config.toml
n_head = 9
d_mlp = 2304
activation = "swiglu"
norm = "rmsnorm"
rope_fraction = 1.0
attn_scale = 0.125
bias = "none"
init_std_o = 0.0299
optimizer = "muon_hyperball"
beta1 = 0.95
steps = 8584
MLP neurons of a small language model. Each row is named by its layer, matrix (gate and up: input weights) and neuron, and shows model dimensions 384-479. Each number is 128 + 32 x the weight over its row's rms, rounded and kept within 0 to 255. Numbers have three digits each. A neuron's up and down rows have the sign that makes its largest values positive.
A block is one neuron, or neurons of one layer that tend to fire together. After each block is what it responds to, as a language model described it from the Wikipedia text at the highest values.

L3.gate144:140105159112158164132123102075118136130139181146168104114185108143157099150111085143094167192077157153155147055111135165123150106181118077086187186051140073179155126097145147120111106120136102102148071153106121154105182103163176176088113122067123070138178132128078149104173058137138157097
L3.up144:115155169094173167117116133107112133138174163198142094093115094172157075183090070125113158175097182122165144112116131164122125135163147056086159164060142088112173141073150127133127103132112138097136087112100149160101190125200143147090113095120138064153188085142070121134178049160099138117
L3.gate298:095153091131109164090150172117163112177180091107185185073125134138130172142188157147141221100103167208063104138078101121129144122052081139183163160132127145157151131199137139101094158086151162195101074166136112154114144177094113143131155131167088136136106125203090154147145145189123119118
L3.up298:144112123099073133081167166151169135131127150114187101124088117128123088137154132109069115155148105159145154115130161126079087099089188140159047182130174129155185116117126152061092119066147149085106116145128173153114092115066152108081109132152165114164188158119105128143153103134100112129
L3.gate1062:161152167086111120133129122180088112184157088081139127099130177068134160138128170142155178155145072108116128104135144102155074170088149162145159134144146142124156168108156136103143109096154160111154115095121137095155119189156079165074174132130124103146136197149163118141158133157112114144
L3.up1062:107131125079113160111130114165083114186199064084180098089141180067158159151113151150113187141151049133128115110116140117126087109104137158157140097166104092139123146066141134137169106104099159138170137122143119090093124157208061150134189115130163119125166130137191122140117176142150162129
L3.gate2137:125168137118078182147109111104111132156139205107096132095155074172141137094096091149135134154128154079115189146103184141125091174133127145109081164133171111133102179070113135078133113101122191121126109109139102091089156188093090191067160146132072107117147117153043160150172156198103157088
L3.up2137:082132122114142179177125055143145107158107154075102104070151092135138176172132124165098126102138159079165167037216137196130138142135110101132138124223096155125137174061157127158126103076134119086130090165124177036078152137121122156115190099143111082126122087138080149117111132108140108163
Responds to: Predictable phrase-ending nouns

L2.gate11:120109153137105097106129058138142126095104175143157080119117120101122114071180114166123150167111116122127142085090048116097123117147150098110138122166145152149103152135136067135097161081117113121129154123110093146105097106152119112083141147174183149110044173134139094066133204142152152064
L2.up11:083093123166153089130148126106124116131092101150128124135141143103149109149159090131159116156146113096080136103148091187092109110125124095131160154094165152143119137164180080194110149101085166126125143185125083140138140116142113127054168093151101126116149158137159104083079177109118133117
L2.gate16:108078142211130142098152133123126166152054149142079127091142153117134080116172109110116154111105141169119164127132169113117110106133146158065106126061136118100122169199123171197096152102081127138143137082081103133144120104171092093103146118155217136144135117158107124215102085141082130081
L2.up16:129076139089087095147178093139140128093142159151163137058112117149092116164101143053144100103142146118086100155134169124119118165109133139171141139081124103143126061061127181148151125146116110119128137121101100096141083174140121107104139161112140128150130153157050136212105141116159095061
L2.gate41:091167107118098152137118112177142132088121136125102144145092152070115133094124128082113118162094137180108108158105051135186087124126177153113063125181149117097111149118129136127094116138113145180140093137139122154153138110144142184083151056186176142113132070111109078138139121165160139128
L2.up41:100162125089123092080094070144142110140159125205112093057165174128131136094093164199112144149104196141045184110157104152103129157158142228121095121192171133121150130099114150133107145099166154207130158122097163106050165124128113167117082100124156160116155100131156115059159177145153122071
L2.gate61:163089134120138121130068120126111182118122133212104090125116072157141141156106157181157120079079089107153140137098062159140153101118134144128087122186163153139142128117154111127154116130101139086131163151083089153111081104102152114172116143138112169177135147177130148133148127117129150135
L2.up61:176100137140156113126069142165123181119161138204127107120131101144114130143093135173163105081053084080148166123099021140140154090139146121137082121184141136129126142110164118120166111115095189105144162133101087149099053109125152113148124136178124156139121140154129144164138150136124157120
L2.gate311:136117128181123169105145122140143145131087128081107149161145147113159092165146134141103114192128116168089122147114099155198139086118160181137078134140161126127149170115127087116101104166118112167124119120123172165143141112186098162092136116090102098078122117114154147110182141148172167098
L2.up311:157089108174130161140126133164085091142101160075129120147212056171142079154135112127104172156121110080145165119153119135153126068108205129077092104108147073130148123130097125116073096184105125176105130142182091096142109126132094161105203112106095110091088189149166150117151153116135192107
L2.gate416:145181135138112114140101140091104141162121156114119105192112184185151167122159131103069174102140125083097189108139091091154153137022111123112062121135159141185156114119130103121127160144136109113168130173132191142094163150133128159130164119141141149078050159140088135106128099144148111109
L2.up416:125142130144084132123114085142133165080106170153145113097167112102081141119173059137076139106184102120184144096105053110143142069092122156066118118168090102145134130097097181178140124123146143150160116109152123133095123125166185088060160107125120128119120091145146167108131140132147168107
L2.gate737:141141101097100174063155131113104116127146120064091130156092103108121138115142124134134135099085116162104074122073131117143091146125186065063087136145149108112126102102140173084141103098147090112122054090198087165087111089141127162109118070163107159148120094109057133142173178142172079217
L2.up737:142133091160096031117145082118094115114213085173119094169092106140166109111088207174073126108156119165149163106047149125123139094073135127100122130156134100146091114164115132063129099123120019113149094164118099128102177118131110184172166121143153115173155126079141061134162127132132128103
L2.gate932:135184110110140152137066129154110181159156165123140179137135145130101152130102106130120150136061162135149078106130132058153090119095188183144110140153155071172125171167155124165142145157113151161093112111199087094104114144159084157145110094079126160197154143075169142063094133111092107065
L2.up932:165162117166205149119079124074126142159146165092127137153105126155134154149128094179049104128191096161163138173154046119177143095122164144134138131074154105123123085160125075145162155141082165118121123149086193134150124141090110152107142093099149084107130132088138109117087126157141123081
L2.gate1019:135139054117135114118119106137162144132109158123147116120084123111173148135139090119117145139136089133130082083173159188160143171164174076134114193137127142096141110091133131130112112121107129116169134146109085133133178181094103128093062150111166169092096138078172101191138128118123118115
L2.up1019:188106172099116114165160163171130159089137179145101111122156103119106114110130151093196139143152143108150151102131102112108118152118152133149143150118114140157105138140132136161119117169149086132143119103086121146134120158094144151146043156174175178135175132113121101162179106128089062080
L2.gate1172:175127077077186158176130119124186101086096107127115084155167189149118143144098167101106121120178139147122087123127210178129101105177126109189139102075197168184106143189174136155145105133088071116153108151081108115162082110099074118082083121134135184083100085130207161119156136082177143110
L2.up1172:154136156101178122148079095183145098181065124146085097153122124175133171162092193109088133116198174157121077120127208129077139127127125105169139098081209132161078125154165118134165111091128103152150074109085114128106088129147076139117096124165129151116122070110132152132151120051136104113
L2.gate1568:086126115149187121158179113084090113141124139186179134134180129117146104124175133147153143143129071163083157107100091111132138089152100156159154147068115127174100122136075169125214185197118119168188152095124145194125121124122183064118124119113129094133161155130117107125137092102113181084
L2.up1568:070159099154131122157093134098129230112181099105162168129179133092114110145130078183158129132112089143119154184125129117116125096141100142147100147089092125153132137171100137107229136109135105140092143108157160143100108150167107126108144146057199081177101103153102103133166157133137170136
L2.gate1713:130163157172122197119130150146165179140222143148103150167151105085091104093130110141140118174085122154135185088113000074169159142045109156165124115099126061099091177147094122132116219109060129138139124136090189109167133098156098136154079169124131131084118141160136145107148159188161083075
L2.up1713:146125175154124139119152120160119150096139125137132163155130002079140100087129159123100171123157122102170138142101063081122141124209187125133131152180167138120134125148114160093170111145142159078074121142131107128127117096066142115163151145151086068138088090176107133115118152090121072136
L2.gate1768:088165113112120159104116127168141206170156143145117147113145133118138130080153082154066170128114144163182209154130057171122174159134183191096119102205105129138105110139102164169126095114138140164130103088103159129114128132128182073156159065127136159157149125133147124044091138191150136109
L2.up1768:103150116102131145101110150170139195146115129145127143113107095098120136087147096144072163121126142164167211176131119177130165154144200207118123118188104141133122094135086149154133109107152118174144105099109139118093141135106184100133162058123114164156160144150111135027086129159138134102
L2.gate1886:126054109156158110111116089086140123149140083108104122124132163190178164200116071145145039130144091157129094143105078107194118134159111132111123106154140132064112162108147115096093140045101130134142083083136130074115147182127140145147073104177150146108132120136116119122095158166130189107
L2.up1886:113126080077169096101120124115161148198216107122128105167148129169164104158105026098140111076173121113138117136083074101187114136162164155139127118139092153130085142097151104127056172121146119169134128110097137092165120137162138088177129135126135086137100056143123085135139136140111173101
L2.gate1903:113155055129139169121144163129185109064110153134117155144111134095133119131113171115124098130135123164105138103145100076183133107108128148072135172097123139178171123128124096119116109148127130089092133075130106097070190151119191090133137137124184093095159125161114041118136095178187162137
L2.up1903:148149129133147110114151098168146193068154121127196129122105165091117170127123113132180131134086165147149122118080073115115091117110151143098153127103138158107137149119085138074089140134125117155153166065165150116062165093116156117136166159157144136090140100105133075129130113214135144120
L2.gate2109:080136151158168163102179091135089109124129147207091093126097170159115162171132139150102157156113049161113125147153094117152127150098121113084095135207119127063125144112094142126133183127070133135108133178080176092157113158093072101139113103158097142071144179132156181116072098181072150099
L2.up2109:161148154094169139163156137084118154050069133123183097134067086193131138110169088118111140102105146152141075132145125097146169134059118125092104144121116082089137140157097156141156158192132144168140156144142103154067120166129110156133154055095148190162171121137078160119127122188143117164
Responds to: Career-event predicate slot

L2.gate32:100056084096151192096133109097107137120140123168046113103109101108159164137139167201153140163141104107141120132148166110147149132089134160142147129107135153176075126126141121157150147147146130120192120144112158181131179197098101115109088145108123097203083072178128145097139147135100096130
L2.up32:118118114141118168064157137082094133149103158164106139136147132144119134126095100169146118148183048094150145115150117131094123098103104143115115132098146163135107097174117157178134135140125120097134130081124156192132130185131128123095098148146152130146130153184178147137165115207107087169
L2.gate94:096080119114075123127100155148129104149151136111179132053123153154153117166122131100117146164137135096136140103146126175060103139100146127153116077113149089182108108121154147077133099093086117079156099139124126137102122180190131114121088129129162091138126074104083142116124136157170080105
L2.up94:056070089127078097144154157160137124136121095105153141054191116149123161134181146152100147065145164141126120140165163151077169135158158167131117145119078135185187135104111183106194110123097138082124089050161165175083142105192128098161086153158157147078182128115148114148154115158161103147
L2.gate308:185111073068139119141137112145146126098105122105171157148105145094207124138154124123092136119110142131123133102162133119192164144107123149089109148129122118189169116119175121125086171146099131114155145132122110134149130122122155115165089149174136166130128200082145132152148087072121164125
L2.up308:170125061177179080110139096153169108156124118084136131164084154091184105144123132162098133141069124136145138088215171108201152139111124191115090145162130129144192142121138115134099150111093138129128163112144120095140156107103159085201137153153143191164118162096161096117122081115172171124
L2.gate469:143154104166072151145098117108101111164147135159140124220084101100123153103139115120135146112089111170135082148145205142150142127148158156094149157166106150115123120120123143172131119141068181111136114052159119133154162114078098159095051111117183115097146106126196099175085168187174143165
L2.up469:065141157225088131102114168085101101123154143132101129103132075123078119056104121111153167095123154182125111156098026204118145114125126093121098123164141171094107127158175088163179142137137167149119132118146082117178119099114174089131105111146111113058139038104189125128114169153114120175
L2.gate556:120090075131112117136125134106048156092099144150170166146131159110186096098159106161112153163122118149162124157104178129184095161087116146121140101196096109078181106152115130144132136129108090122153162131151120124117167097135148069148136103159136156101112121127162163166034138170109153177
L2.up556:135094121113064112118164155119055164113120177161156143119166133095167083098144108132150124120097140133168135153111094132204086147087091106094103104197096132113150084150130108115159091133073116123132132183163096081110137100159125063156104116178135217117136080095137167174062154121113149104
L2.gate901:095058112167171103127066098140076143093114186192170106188100082134098097070089132123097139083187172122125076150105163098187122101119169151120151111106126100130166119179100199155130136158099185080099125128215174172166126159132151155159086093108145186123149133173157139164119125095127125120
L2.up901:119063136141166122112060104106063136109107176176137129156118034099111110062094160148115114075156173120157045172158096114167072093098136135125153121107138105125162098181147162176149131166095188036097173152189144184142121182149145152193087062122159206136166117167141125183124106105140126137
L2.gate1032:073049095108168132140168143142174128115106139084131121105055151149111193162111181163093104153132104137117137117164106177116160161129100140070141074130110156097131155166121135082125129143126094079082091140139125139117143125101126144068077090136102107140178041149158103179150072084090198154
L2.up1032:054058090163126148147181148116161153117095142114152161126071118142127168161114112218153088150096120154137109120135092158134181178125101116081132079168101186091146120145101150108118117101147081052089056106129149124148146099079159106119094103128088156109139045177158134163092089114109151169
L2.gate1074:137143092165150121126153078099113171104054192096095118191133117112132115128134147126085109216126105132160108126139111133153118155091078109085116097096134125119116138135176195244066136138112146126081144231115178143157189104151134109148152137095169111124113136159144148109113113115145165135
L2.up1074:146153091165151128128163085101112178106041171102090110173141121114135117145132151143081097202124102123165123116141102137145120151095064109097127113088129123125120149135164187253069125147124135141085134255105182148163182142142134099159144136078180100121109126158145149118122110114155153100
L2.gate1079:149091135171127150065112148123114111145175121079111122057125168078129081130162121101149092082146118080061110112116043211065112081084190165146098167105095163135131109088119139176234131058096143168097101109203142134135154105115097113134097175083091090139129112200122151160155151147143159147
L2.up1079:161139120137096112148130135103103143202141103032087148114125138116131154163118180081060125049126140058080123113139205164112123106207118118107065147106105162151135100159095156148206174098086131121142161100155091192169101120166121095097147123083102131060157137146174160124182149145167042165
L2.gate1175:111167115096101148123183101126102120131093097145126164082107113125108165139092106082062112176134076112147120111126173136114092160169151201111070125088157105085104123096140129134197119139173109130183139094096179096142096114136106087102058116167097183090149133116148138128107131125082110069
L2.up1175:101152118093079123126163118132123137104102091139136158091105105132105161121130123098089142156127080074168130121132139137106121168148135195102072156076126104080102150082124179126183130120190108137168155090082145121146102118131115111111061116174118175118137146129137148165127182136123114090
L2.gate1304:085122110137181128130162131150138098103132180167179093160122128138166121080153131128121156188226074120124123098134110166194140198157140118117144152138139126097146165145124154145125117108155093106160126140150175137124122148098129133134152093159169107156137103086085116143125097138111124137
L2.up1304:056105131143143126113110193104125119116183178195160101156145122149151102061169107140133134157209064097122127121156101171205144150082128102108097138149122120073152107134161108120133113140126104116152122148158170124108149120077131126117171113140136070150149081058078123156066094129109192142
L2.gate2057:091094103146127115095120133113114131143133073101193072158125062127140125105128092189133190135131094146101108179140147162189174174111133146094159136120101130128189144128102107164095118103133197109099147051124159157112124127126194106124054146097150126083119146098152160151111117159116099178
L2.up2057:069101156159086122118145116163093091172117102151172073128146110160115108071079121159113177101150171174147106161101134181097179121119174144096139144171139150120181138152126096132152102108102179066143131113087160172083114143096197086118069129134156102106147101103150098149101132147121091175
L2.gate2186:167166118132131153057211076151149123106055073089123113147139127144139137120162144111078121105133180096136136113119142147077140157169129167125150107095113173138125145075192139151108106168137142152127160139144126097132125148172092131099124081164119171105072129112081090097147141151099094120
L2.up2186:192153094140148199064222067106143112113062088098128092161105151134124142129176135102100108116128175130124149117118136171080145144136118175109168113121122183147156157088203119140089116147159134166110147114136120102143149155144107166088123083116118187108068148103087125114154133165069079128
L2.gate2240:080107090129135124112138089095128172123105128088133131149071136128209152179195170192092191155115103093113090138145181152158101168097158137039107110130167106079200152120097140138070166109136167136074142110145188177139180064119167133088096096156181137101117142160154162149111157138140200173
L2.up2240:122083137109116144126148095121126123119072122099121128129102139117202165189179157169024127149123117155126122142124087179137076163066123144039134092115153135081173155137125149107084139104167151090098124130100196140156156073104135116104085111158201152138122113153135134170125182112135164150
L2.gate2253:146081141110090164140085121093125105104051147093135114162095140200162154156172095124113187170150100116086173118124169251108162096114142082111106123162138139139128181186130093101153148113069103115133140157100113145109140039034142128131068126140171109109081095092163147155110130144093169161
L2.up2253:132089131118091176141094143089126113106060142089129136169083139195166161163176097108105164173160082121102175107124177238116155117115147101099106112152142127128139183203116088099156145117073106117132153164102120154110125034057147136129070132130165110121089101085170146167120146143070171164
L2.gate2261:152186143096133159163130140093151131192154103119122098123068169106129152131068139124105129127131076083085123113103141104100120138164120081181095123180146127069124190110095154101113139096144097114172133154078137115149135131120119118116097180101155083153109141170081099116141129155109106136
L2.up2261:169181150098125154159121144096146136191142113122134101123080160108154155128079138107101129117122092076094113116102103103086121132158119073168103127171139132069137185096110140090131113109136096112166127174078117115148136137124106123111083173117152087166121132153071102113153139145104095121
Responds to: Phrase-final word endings

L3.gate394:106179116138117133113169082189090150112112130137157111152200148162122164150121091176133126079109061127178160173120101089076141165153084135120106101133133091056076088108149109180172126144098124208079183105107057107133099152136134126151113121075150140069124146136170118147181177148083147105
L3.up394:078146128158090066106116087092172121141102103111054113116083107067124144102117156111182058080102080155132124118127140204134131137111124107127063129166115101151124048128106101094083107125138125104127080158156135105079096145116124101144146115087140095117160126110129067170108115143140139084
L3.gate525:181151130139159156129120144150121145143103132151115094115137151181164142136165135087121112125118118086067087090123028120092135123119050139093137135131082025085133065030090095145142170182189119165117094202152187070087120176091153055099121132146140141164104062169136134098122175086142098101
L3.up525:176161140145154149110129150173102133108108135161127095093136143176170132153171127094113121106124122111063102104105000122114156119144071137105143125151094012102133082028075087146134178191183126183127081190132180063085112184074150061116140133156107122166088076133107142104118178071113094097
L3.gate1418:156164146158141139099150112145135143099083164181197125118144120128111140073131183180140160103092115138080206140087094168118148166075130112186103085113134073117135153118102159137105157082146097077118101125125117098109065149149160103176144100153103139136174159156145095109116132128107135144
L3.up1418:151143195155132132133103092185154157124150114058103082128138155083040145117119127192163138133147129167129143114152090164092160048069116130157145102129098105141131163139103109136138096098138136144109107122146179119086128147147082118151160100131097053166169143108113117128173120166128148132
L3.gate1679:163131107123135155054116115225074146083116103109069108102132112183099155144123110149177113092130101128157109128093129091138167188065142141089130145158111186089136084109073099170153216129127153154184106114113124096121110151139109141090164087081143136126141102122122126133138164250108109097
L3.up1679:169085136132099100175104146175063121070122209122136114121125131128159137169076130117038131164089133140160144074153125181135095116091164143137138121153092089085165133077113120094125088134125066142155182148102127114147118120153068129094107105121120189109196139111169114147188117154125114157
Responds to: Sports career milestones

L3.gate259:159103072098114178179180133064054160106128159077112185143089136129087102112175111097068153137070115087137132090142164136181103158077107116093102101158153150113119111104102113117141216121150129103157109069165130112164194127160080102131097164068118155117142194149080123133177131121080189171
L3.up259:055130135144101117133130135138168127101112159148176092097101073053132120159123120111137121079128094121170128157132114109111099176122180170172129132112100126116132130098121131116092121132129112108126160141056101148124122115083106163099114131186158149123099115098175141114125114123162064159
L3.gate361:075100152073103123098116139078119111122156110039145106131141113103135158096175144127117105135190136088125105129129171109172097132169107166118112122103143112061176128136144172087114131142134107063125136127134121168124155107131091122185142099115128134079171099173098165157129085118108108119
L3.up361:172077058070113121113140115158145152131118187157162095048130153190157162147078121124087153105078133123107155149124154155156052108118118157081056134103171102104143137130147132102128138152100156198199144109187078120170189097106118097129155104130140191065172123067105140112187128065136183153
L3.gate570:139081055108132126151148104093121141158136131156097153157038148106090110125147125111131156136125101105123166134168159179138134144150151113147099133192107101096098180160058102141105176139116160138092075083176170128159131062163097117096134177135113155091145186100078131114177078135133172135
L3.up570:168065092078138115146191133074134153053118162124128152144083115088063153084172116082097108149073077095145127145149129152154048138092123154134090108156156149126123185122133100080160165120127103096106106079149148118113154074156082172168125156068119136090154177149046132113165083096102183118
L3.gate2285:130078121123127160161115072109197134169132106089167099119101134135122142138105140150080165129086111157151110127165160170160118107113200123127140130101136120075146087169131160133127207104122135145128093159159106081163142104109122075183080127152148136118203110123103082124143152115140124098
L3.up2285:155119093115134147183095102191124106123125039097112144119115176165172058199034143145016101131124155113124174156138162173140088118140216130115135159131177122132139138220096118115155165075107117173113089143196088138182122119127153127144102128093107140078105156142166123117118160109142154133
Responds to: Main verb after subject

L4.gate1843:107187126143155119094168161184148155080123131098108157073142172093070140120153123129149111094126137137124139116201089099144102117122151116127119112128122155100101038161095097210077116170141156182082136105165206127137134139077142124094163139140139033127094106140075165113131133141100211142
L4.up1843:129152082135124028126148095153098169149118137117110112147133117061126120134113067110158074112125116122158110082108063107151136124134145109140149083110131090108116129102144117099139143094094096143120133106102145102132156067164104109140075090076154195116170103111139134090047187088160158111
Responds to: Sports career statistics separators

L4.gate1846:119086084104133157123131120099109141106120146139072146138067174193154062166143106095124171153122123118127172118110134215111121148123107120093123168142136142119091184156069148150163101137135108120097117070124158137151208157167119107099168133157094121151172191120112065166123099089107128124
L4.up1846:146093091034132133126185101119109158120152099121123213103100169160138109150156093111090100116137080061138157129098177159123110170099112147137092107166133127127154135147117109166157189121111127083089109071184135146064145114129073061162147095118152140113164188131095099122082136059089175121
Responds to: Transitive verb completions

L2.gate166:150134130108153164133110156080164114088139122164068185176096171108153114101174164145126078158069167086123149107163132188176109191097104108135179095132133115126062166134160112044130175125107140096119082191120141115174193141166102125100111132097096110204115117166159155093179094058128177145
L2.up166:141130156147158144148087119076141068100167125118053197138090121151172129110152153151133110163056179089132122096149137184162120171082111142136159106133110139076093143141166109076086163157100112128122104162133146082162174138170102150085132098088105121175098096156146121146167089103108148140
L2.gate285:087078070113195126111179129067133097096081112088173138157122165140103134145165143127133125082106176099054158124118196143158163168099126102090118131076130122126137116124158155192102136095108089089105183080107087166109161124167131095067103157143106163177151168148121153187072154105155149123
L2.up285:098110062082173138076169128073179090081103124118153099127141168134097119153183134080148148060117151067058167131139172128128094190115087144120175144145147116151119132103183152160134121116093103104089167097071090131119120111189081151072153160073103164163123168180124133195078135150147138110
L2.gate391:113109129203134111126078121109154138156126182103178127127105196183128134158144148129131196147125152130125102090117132169152121138094113151119079136121154150134117134128114150111134130155145130175176179074167163119169172062080071150063129100157147163122086157167137199170139139126069168158
L2.up391:121124112153198158091158108153120131097178166091073172206111128122163094135152171106115106131167141132154165081130051167136113153092194188085159106099160139135058111109139126156132115096052156148103167128125129108129148094104165084092157138135100130128124089145125105088120126149115171110
L2.gate413:107111075102080133112147097172141157138125118156096157123082188176173100137127115131066100124091147141140107127179131146159094162099125164106195086150182105129102110117172109077108157133128172078067106089168160147207148052102099143167100109102123169121121086154122124090151129072145121068
L2.up413:094119087095075181095155117180148139168120082146071185088095199170171104134144127099078109098091143134166127162126121170149070130126141148094168091130185090162100114156182131111115139161112192093073071094146157150143137045142085162151114118142145147124143099151123119102176116094092128064
L2.gate446:126174045065116060092148140141168204114163156130092171121076144128107155160157129154137089140088098097152113164143154139124147157166130106187165072157176113130100107077079115137134165126064094159131096054150127111082137132147089084086098132037057101182185139128102112111105118101063119108
L2.up446:166142166143147117147165150155109111125091118185139097127174135144141130151073158085125131125156159131134107126130043172160112094110139140089152118109130138127126141117151126132152126128152113148131163248148130101177091139189134189103135090150158117133086102061133089130168118092123092123
L2.gate562:168120075150102170133115145114139142094124121122166162107137107181148117149248122131135109127125105071065098113119122141155145149135157126094137057135126094125134170163099178147104172152124123128104170171131145080053157087140152101106136125088163137106092168095154098121121121135158153116
L2.up562:127110146118226123183120139127117086205177179142089158182155170143145102145055133152069146107153122157115131092194124118165115170152127105176112104118175138090089092126170132205103207115100103129167131102106119103173145129128105101133197124048153126185095138188110130113142164169170135138
L2.gate680:064151086120184190134123128108184125147170155122141180178143177110160152182090126077122102084114114142082054074119129116114147163071145076164138142069159120088081128073180063123119131133088155084168132163156157126107145122157123130110109115177165098118139131140123127135090130118115149118
L2.up680:112156094169193123161085127103174168157202116076159175255116172110099148103110114139145107126121094104128073122138049103192178132136138139146117110114154123045120064083119074108124095076039127144175120142151173138097127118150097083071185155121114115162081169169128114069108124157188177128
L2.gate732:046184133174204087156061145146103171147126182112105140187123107089110174124123145143127156161107151138156128099157103129160129154164173119073097108162107117121064136109117197116163147080127185105142119160091105126140141174169141154112147133150144127106052086069180166097107125158044176111
L2.up732:105094105160151208091115077129119095122142155092091085093138068150132125102170126152125116161098155143065116141106103174098153126107161158133101121194148128163135135114074072144152127116106088158145154124098081142177089147070059094127163166137148116130120158122164055087127152122126107093
L2.gate865:119087122164077169132155124116155161096090129108124148058165102120159099104104042130150121158091130068148134077081160115118151135180088121165157153150101171087135135099147169093152126144122163153189094110118113117086193112089144187100113148111093089076128124148079177144144154093129113138
L2.up865:070129117143144160131122166135175145103171099209172154051139111160176161175143069120188165150089105091108123148119143090157110148107092102109100160162134146099064164066099148149149169141125120123147136168134099170076108162100151156125096133108120123085178095058123195159151132119105131136
L2.gate1041:187098086109133121166154132075095133080083137143148121119119169161108145088150117156109119087158093113055119100119245204103105189141132185107082133070136118134131113126061160157148187167121080159112156110122132097157198113132116103113122106178165158162123095122068090124081141137158082118
L2.up1041:137135109103149102121099113079144153113127101064180060111094250134188141097142101103207159130151135122060092112166192200142150166106143191111190095089118083151097110136166165086123143144074095154140176151141142078119178133142111092067084111138150124142172147136113167185117175142121113162
L2.gate1201:093101124134122141113119111154115136156193107151116188074132154109155117144173124126100085108065191174090104077131108118102129151101188175141124155114116173126138118129016138142152148132138130120157055077068111213118127172086174192121179150096144149205111094114119067171126088085106102178
L2.up1201:149160102141109176119135098156143126080145096123102143085134139171104111068128135141128126182084141113133087145106135102101148117140202131056131163172120086113104090133098134165138128133140077147119108083138150157119105147117133173123164165092140130176129112098139099148165061136139097145
L2.gate1543:184143138103171169115140112104126159141135150106136159145144195115084069186153123056144186162060141103113129093146101150115109144098171179163089097150172143112112114082133118167106161146107151135073125082178115119136162123098174124173114129122150147131163137183168124161128140153095099114
L2.up1543:165136148102158139117157142137123175112132137070120128147112155136110102162170158103163159166089128151084152092130100176144099123132165168130106135154185189090128122049093148143105144104110107128067128101114103048151152102105115122151108117152177140099122150136108157139132115111030072122
L2.gate1728:121120144098124134110108072101044163104151200121169058157089079118129113131125112147168142158084121102130129148118066096168130156142147144134155170163106151120076100137174159155179180115081099107125091138139127157098129159144104142100178158136133133123103140191204092138094099145089155060
L2.up1728:159197168094185115101153099160136138084150163084223115134114085119176082138103105180130135155061128075126154144133066119135140139181128130165106129074088142105110145185227171145166132167129168122082086116145156130129154106159095154125173085187174104116098093204107182115159153125113136090
L2.gate1752:146147126110122166113171111173087106100150131154127123106157167119149107133139130187167145059159151088130096104169113156128105122128111108165137146117090190109107119174076115163145110162076146137129160127160162171096178141123137128082189098060149125125142115117115237174116112110130065110
L2.up1752:158100144148103154121183156160164134115136135112129123083101134118081135161154112140152151180105116079134130100104134104170135135116128174097135083133103177193035128083104175101108133125029131155160110182109127092114135142085153156089156151075069123137152140144086065097163181139150171071
L2.gate1934:126074085102175139112151145130103137145135132116104111132105116116100110125209146105117142079172147089128120090139205141115151159137136082186097112053160120145099098156122204103176169130149113144124137109142130190176132103073149087128114106091163144149146144183150116160128143110154096115
L2.up1934:113086122186145158126116132097134142119104144109151155188088167102111165172153133179103120088140105091101169185180178116173126136094137119111153102099132108133115146105153178194133144105116164160172188155079132096138122149162128117093115148126137194149156163157163171149110111143139174146
L2.gate2281:088144127202139081133049097131134140110098116157112086151167133126088118054133113117176145114100145099127121110105065136101137173142112136156144137077163182120173123075125054135080127127142119190130199081128126084139118145152094131106127092138082143131122110131123070098085147149139123095
L2.up2281:116109159180154102171089149167146136112138103163119075115140101143128123005150099114123126174104177122126128106098123141135143128118148111141143126107158162109101121082074063129111131092127145126089130151112108078117167174137130150074133089110048182108155098138158087083081174165187113109
Responds to: Main clause verbs